{"n_layer": 9, "d_model": 384, "n_head": 6, "n_kv_head": 6, "head_dim": 64, "d_mlp": 1024, "vocab_size": 16384, "activation": "reglu", "norm": "layernorm", "norm_place": "pre", "norm_eps": 1e-06, "positions": "rope", "rope_base": 10000.0, "rope_fraction": 0.25, "qk_norm": false, "attn_scale": 0.125, "bias": "all", "tie_embeddings": true, "parallel_block": true, "init": "normal", "init_std_qkv": 0.0232, "init_std_o": 0.00548, "init_std_up": 0.0232, "init_std_down": 0.00336, "optimizer": "muon_variant", "lr": 0.0121, "lr_mult_o": 2.0, "lr_head": 0.00923, "grad_clip": 0.5, "warmup_steps": 200, "schedule": "wsd", "decay_fraction": 0.84, "decay_shape": "linear", "final_lr_fraction": 0.02, "batch_tokens": 65536, "seq_len": 512, "doc_mask": true, "train_tokens": 483500000, "steps": 7378, "dataset": "wikipedia_en"}
MLP neurons of a small language model. Each row is named by its layer, matrix (gate and up: input weights; down: output weights) and neuron, and shows model dimensions 128-383. Each number is 128 + 32 x the weight over its row's rms, rounded and kept within 0 to 255. Numbers have three digits each. A neuron's up and down rows have the sign that makes its largest values positive.
Before each neuron's rows, "fires in" lists the words (lower case) most often at its 100 highest values on Wikipedia text that the model never trained on. A number after a token or word is its count.

fires in: "only" 37, "just" 21, "not" 11, "almost" 9, "to" 6, "pen" 4
L2.gate912:145107096127132124151128184115141140147150113122131150142118136129141120140112106103106162161149058123068101145141023113148178142096146103093171078113095062103080144074144081185129085184152158131170140147209085138097078159181146099089123126123197174134142067138114144136110122154160128110084111158203122111160169175074125095141168102106103147131099160147128109143109123172146146104124121072130154130144154116144052125156130142153133129242124119140110149099145091095081180115140097066145129113130177248133095107145204147066138094082104187120111100120125197179145121088123095123149162162144160134139172140124164119158183109153093095149131128076125134135116158124123087079122106126147100094142116136100123155158095135110090115165114090126119117154105143137160100126193145
L2.up912:131209070072171128089169227164092121039151158157137168180170155082094139184114100076143195154074159123115072125090115109137135138115133144082171076148148165097146107171132112130100116099146142148142186129158110134119101112145135123130097119113142194110076093122143150106088175105141134210101138152116104119129108159138167153138179073141161074141160159097146145142150156109143112174097172123087078148145151131126105117106174079107136157129131091110082149104120053194108139142137101154108120090138176126090139137150173119129107080128132106106116132104116148186108130132091150096177080176095123093117131176158091233148119179116112088128092116126099122140112132089167108127156135086146148175133169110080086123081128189116131092115146124145123121146136082054125166158221153
L2.down912:076127071147151140163130060104127108137143122128103188087125157108171142090093198117116125139121127159034048125095136177131143121054111131088127128102154134100094107091139140126183185082088115130119188123162183158132138134118148144068146154151142111148116116110056146149112149161151171123097146119136183091092120148147055092165199147127139142153134134106125168126135149110170166060071136197147125161114116115219181100159076091171078121172117144147152163087110169152179116167136125125083082133129137181133102142133088149175175149064144099086134129086169153179081095139126163123142180246099143118125178117097121146066140117085140102141117200171105152121153114130096132139116125181113201097111116160123151126098129110108143117165112099065129117151087133110119125094175137

fires in: "station" 17, "party" 9, "office" 8, "tv" 7, "hospital" 6, "temple" 5
L2.gate278:147142072154177191146164167194092071099152104114116130103206120124132125155140097076112152129080090117125125162070132158134096114163137163155111130133131130145133097165101160141130084110187100131176126071069123189138095141177086069120141120113097143131182098087125115168068078163131111134137174132093109138163156170085119185099129144130134158158101136143108110123100136122087153139151162090130109063171149125106152149155130154163098156122107177113118096118105077114129180158128162146134192109136137105170139105113092062088098086110136152147130072070127087124164080195156080146108070145153122170109115064134124160149105143085080183136127094128157138143138123122123097067077101116186099136095103091124151148189099138111032144126160119191141164199110124092090114134157141
L2.up278:124117030142108135094133129146136204169118106122118009135159179189150161129095118132055104121070123163115158115140156080108087090170111157095118155149086143119134164130128098145131167082117144101184182133135103172194114152193093122136149077098135170101113074091120136142132161114093175129180128131099122141133187154149139184130137090163109174174086198107123115219134094133108194190160170097158154141134118099166118134100134089212107100112127153100079048164182085123175121132149151144199184111163140125117131096129128099134120132134128083126079105113091151139101160109151155069089117154144147119107162123108099113069093093078118163113096139164146107117142068174146122146085108086115145116158113115111115191144168109100128158113134086157119135134146123158099065165119184
L2.down278:114086102181116077169126112098098129163160135086111134084119152140081134098109140171133123047139207129132108187146145131130133144159072147105145084141048090142169147116113112117151189166074177103110102145094135150118085117093149144154101113146122221154123106158093127083125133157139105187117098147154162103088163111122198159144092143068127087182173096075155097113063185125130108124085132142099123137132191120184165169135155136131156098139113122166116122110097168168183127135115165109093129121139203199141156121133199115149149113149115104144146184147187152082131103129118100157133138083155173138216113123120157146122091072122045137214139158111129102147143192153162122139161099147120145125127163139124182067119139164125138092125190158112141157126079120062121191089119137

fires in: "after" 50, "of" 13, "to" 5, "succeeded" 5, "could" 4
L2.gate917:118123139085128071083106157189103162137079152153106075121094102179073067142116153098091136134173150125137128151123131139172141063155091074156126124178139125134155137167132161123130095140138182128134076125094169075123064150134109112113125085159138125157078131133104177161112136184138126108093050135143048145192161147083112174164161171152129101127111068140104125119155134208158144116135134183131152110171190114113101118131129139098109082128156128088090155161078153095000177160137130136065110190157045171155151191164130095102110092085142133204154166127130173134166117136124112099137117146126143146092146127117068208148151102140086173164149148134147116106136097097109131065172055095145116153099103109156099122071124123107132123152132155165100123154148102126107109173125137
L2.up917:094105164158097134120122179123101148138117126150210133137109123110111137119100073131110170065174158163110171088145149131138140139170134125126132086107132184163072173106128127119127133103109127091066100132099146103125126105085106083076122137105007128186133145063059168130110131140119092178098077128097085132216114066128132102102148144113110162111104149128133162139168098146181152176112166166151150127094135123122141157090143078155138129119141153158148180105133085116076129077089135115119119160144061108123134119145190124162105148179132128112084080134182162140152126060076118146160101201095100147124147137127088139118154128135180180136140121111123142162110196123133119171110120097157093131119122118111149192126143130121148123146140136102084096126160176137152131188142120
L2.down917:152102140155123070157121162195123141136106082130134158099079083065098077161154142171152122100082107170077161109133220089091135136109117080097111073101113133103182158097146111120126119163081128193126075123131149110090089145100131136099154140122148116147174158118125135142109125083156141123128110075125110039143133080181109131109181085155117148079168093099106123128110134135088150104138135077107127161106163138146127186107081114130062207090085187177170122149109135125184137099128098160120143143082119142127050113073100109122122140100149117183179138104063137158178133146108149120127135127130109067169132086107166143096132124167121122134160161131155134104110126131167134119122105113132140114122131175159129143178053086170131053111160106150159137139099076110077152124145118

fires in: "to" 20, "her" 15, "him" 10, "them" 8, "it" 5
L5.gate459:112077163108125130175139188162105142144165146148117098146132157188213102120181138153098088114140069103118183099163113101150129084134135157087085186158087136104158071125065108104139116067175140127105172092136103194106090158158104119153081112088137102142151126175135177185105127107083129152111168091119083131129095140126172175149100078121177145150127168120109126143105112111174127163139118187177140113106127102070123175213131141147114157114141131120136157082099068112101118131123119095147117163094162178100138124182119149146140112139073150133102168216129130170098107141123097095105161067135142091106150102096144125153125134082158120110133155114146195102100144119131118194127163189110094181108138103096158155112146133105114164147188126118102161155183148152152163139087077
L5.up459:179150097131122117137125066108130143124148171127114136117128108178187033139142185177121124059056137136115118097128138175134113145104147184143112140131051163146178132092095142116166151204198096125125184115158049106148111112129114120068050118141194081084120126121131116145131127103079161132091093090132082134124096150101169146171125145154128178187145140160099131074080124149130160199110155143068149155105104132076153193114183097102112152196103133123122177161091077147127123124199069153092111134145149135113143123159134156126193161132094112132157128155126072143137154175128111134133140123120113089097141159137112114142129080169177096102161177068160156136150110136154106110138118183152141133122131119195124141123135139156153172131160152136139149193177153066130150110144160
L5.down459:089081109125130122184129125128139116090094079102122103129080144116091180095128171131092095092084163148069181162113071103117099123099164149104088134149091192098113105130138122132143157078086138144086152056127106152136189083099145103118100175064173133169127109118105099147129107199110091088079126156142141122127143163107152115134097079105116101122106195151128088121158078159115144147128135147218110116125141178182141126103176139111104139159182078112127152076127143151154162082116158163165147068146188121101146153135106136131130132039106118103080109191182100095113101124115080113152122102116141085115134127140148103116110128073143099113130101123106108170139102145115138088147097160076130136123125104142170162118191092154073138113158100105174166188104086079130152108119154

fires in: "of" 22, "following" 19, "after" 11, "before" 4, "with" 4
L2.gate597:127151111135150103163121196128145113136054163121089162125086135137088170151138137145106160128160173126092181100074115129126132121108101088131151150169195108080146053147184142077153103155035162108106147174164115120149145098100145180106141114135095127109137113127140172086132142158118160123094135172169095080192121060158091149140168125138107126098064078145108087110081121149148115152063157181074155147164129212120122131132153125130097183104089133106154125168190125109097194126138154110087077131102133161102125156156128164215165105203136097146135057091114129107119127107114095197140156156098137081104157161153125111159086117079148186229128142130155113124139055139168145169151110090133139133118151112117107157113115110169110123097106182135092125147137119133131176162072152
L2.up597:093166097110202116120143183106159133125118159172108159089148102148127232131155157101095136107134145125124081154125150130197140166106141135088131148120159083124169122160142127124106185144106084146078104144186125127124131136105071148124194157078127132079165156127132077113123145152113110206081132210144127090177148080171087117095084156155125144081082076169107097137066117088121069118140138160162146209146150122157102142156185142137091099093053063108104130114163175119096125091114092114071132137096137164130156123152157138120104085128179207121096069153128147148116173122102134118157172142132123130132144164146153079129210144096149206160098129130167197117142101102177159127173141125129093126094169122109092130112161077099126156094104184146126130168128138091108112131040200
L2.down597:144099170109087087148178161096107142071099141100176112136130127139102115073146144119064102094115181173157169139102183119106161109187051155100163056124102132114100147092107104164184087115152113120122143116044200123131123160093125119061156106066138121098165169208146119134145134127164083162177115124119141128131105119137141127185146095163178110125122144181119130084130107097184081098115163171144094101138116130140078132088142115100107117096063130134136174078128112119171143164161141128182064147112180155129119117085149077120174125135144155180121182109114096057118114090116185133145126202142122139113149130162126164177131083123152121154122095122083132083145162155153086160121123091140048140161133117193116099092137116216155135136165155142180124148144116192059202084071115

fires in: "to" 54, "would" 14, "that" 5, "may" 4, "could" 4
L2.gate728:152048238120124074176130126130132127133136086056193142148095127188073081151029116081153133088190075145092153089121115157111120154167149095085133113107103198146104110123140124113163143149118152099117167141169133085114099144095142091149147090155111085170088147140078164134117091098135124119170070118158183158168122141167164084147118167065101138205103134082146121114168083077135179182113099142150110156087139083144116138167134099118098107123150135128130128110130114138150108155167058143130136099149101092120167133145163120139158145128094156111101154123193132122171105129090146100140080137128124093070090139142153189180160122119116107129145162131120162113126175101130155147138118104078134096127176085168111078116096147106177096170040153127123143090161094120104117156137132
L2.up728:093086077148064138133090009100148096155094178114132142130130087128120126137122160129156100166147090114087146054094105181118099158150114096106131112141112148134136165075126174102123135144118145089149147142089045080093131168139125095151184128121152098157104086128138096134108122163100106083146073077095147094161086108143142119196096087103185116133120111092109156050114128095139134121091114197144100100128100093123126076147141097122191084079147177141094105102125161161160125170112088172164212118185118106106140133206128073123033140142155140104167107127101162169157127147128118075088114112156154127120130095166141127137176097185142180151199109172127118143137141109124120118087135086134153105144125111167111156113119144167099115111170156139130163150147090161149100034155150
L2.down728:121116160087154113150130158167137043128087117125153102217112104085145156172130065162134067173151129194166193107126103072153117106146118080130174081097111119139111144098104084173060132123087176154109166132099092096051178147136111168129075096119071150152084128123154158119135076124064119101162089074179208102178107124154179119102098098067095144100126148101162126153179074112095140150119204114082097117115168112117132124170180162133091148074180092127126082172124126112091107144109141143142110075092160176107148204089157109132125131151133166166152165125169153133122184146131119107115097142099151154131059105120131124150119127172132102136077104160145131109167126122155120085146081135156089066127137136129151201062111136153138128117124178165140103139162163099119071124125134

fires in: "him" 28, "her" 15, "you" 7, "them" 5, "himself" 4
L5.gate366:147114093168169086113102122140149104091117108139117111087222138142135158113149143140149107093098174125139152154097143146148080129132158156153091146112095127128191097127089121094134145132155123187128134072219109156098126081102141127166135116185146056151096094188172073064135137133080162154125087061082112143091163164184144176129185091044087138079140131105117133087133169125159133110144186073068133080168136108085113148130158130138077059138137159102097138117108110114162105126159151159064115125081193128186166137101160151133164163107113078114112147129160098128098108079145128156169107118087113147164145098120102082179110090120124082034137137095100154136112081142140108154122126088146083197166176134160178144072115127172117136145166131131108144150147082143190134201118126
L5.up366:081131145128132110065166141138141103154198112118097169114118117138201099112112065122165166166108184156145133162109091173104114082127121152067125149125106115147104125145159104083159147133137044136151124162129123152130106173173161066100109123090112081119146129100087189140168127208112140117149145087136067144052103180182111064158125146162132065111148188114117178099124152178099124133107119155165172106128078144093161156111126170075106091124042147113054139121116175085144119115169119128103139143184115149088103166123142153123119081077136116117109122107069105164109049125155128127165125062132130132058172156115091143095140131142120104132096170114155068170125161148126137121156168148153106213161101138089144143129130104151173232052127136108088131113166151138168129109133084
L5.down366:149137130142143176162129139102155118107128124181098166111074093134134137085133129177127111123194164150118073149079114169142048126140181139096039104103151122125084125135088173127091145123091137154158095084087119110105193184129123113078072142063126158116193162163103120199142108101183109182113147098126134090160128143129054095169130165117185125137119164157099113146145089172146120141161135144089132171095046107096220159191132136090122105183109144157095116088084155155095184117174131079067172177127125201117137097153091128202145125172114126138138120142215094150165115141134113130105092137152124111081110090161189132144180146118168108138143131141164090138112121095130104127066162125074174112146091189143138097120156143172176107098093089127128129120153160079104116106099173

fires in: "than" 21, "of" 20, "to" 17, "like" 8, "from" 5
L2.gate479:092188103182094136141116185201078100075163081069113152163137135168105120155101132136097107116140168129145155104131160173140159150130172130091127085168153154089071111127164119088134199148069151098154108139111109125117108128111095135098090136209111111084163134120165158112101166155161138103099124117167119184119090114078166097120117135128033149121052125129196101142135081152180142121111138112124101120135104120191128137066130092124074091049156115118131138106191167150128156154151170118185129153143104235201161092088140158178074090097149117184119163128129084094083168155114094140113150100180126137125152133135102134140185087116158115113153114144127054173132095102161162138132130147151183102119126191103176122075119135130101117119134089173047110104116107110151192183113149
L2.up479:151145156137111153193086183117096113129154156146116128118094086166092139093153111098139168098107116150149089104105189151172151100127114130127166140118170081182153119125166092177110155129167121105101123157057140157141098172155220154130097153090126142143103088038150073109102166091112103134164102196121068157159099077121126119113114137174124131125110124163127101128135136096163133045175072194133086133134144039208071189161160084106138140070143127117067117133098121062102157135134187130112104182112115153106091123125137172134146078121148100136152174078146190165136148108108128107130144156139089141107063173088119149173151097061122114172161120062163095169081112088090105085144137169165097112095156112087162146121176133139168132127078139113117082145132198082110144089121114
L2.down479:135184065184148094142050077122138158155122142133124072068127129096094130182185129139100137165145143079162092114140120141160115107147104154107130152131124178078145079124115124122187116126121056121169121106142117115098139106084150108123175178116118154138124202107147132154119139197140138101166054100127173133128120101165189110135121107171113120103151107128157111099140121120119130159175107190097126098142138125119175137197134148167089157155147123149166115102129164126129117179136127126134137129111078079143200110080168132174143146052194099091130128163158118096141200133089113136186101168111104148113124110185088110057147221161142068121165101121126111091182112137152101114100099088216099093169097123074094148095105054106103160064134149133136200100129084089135106146104144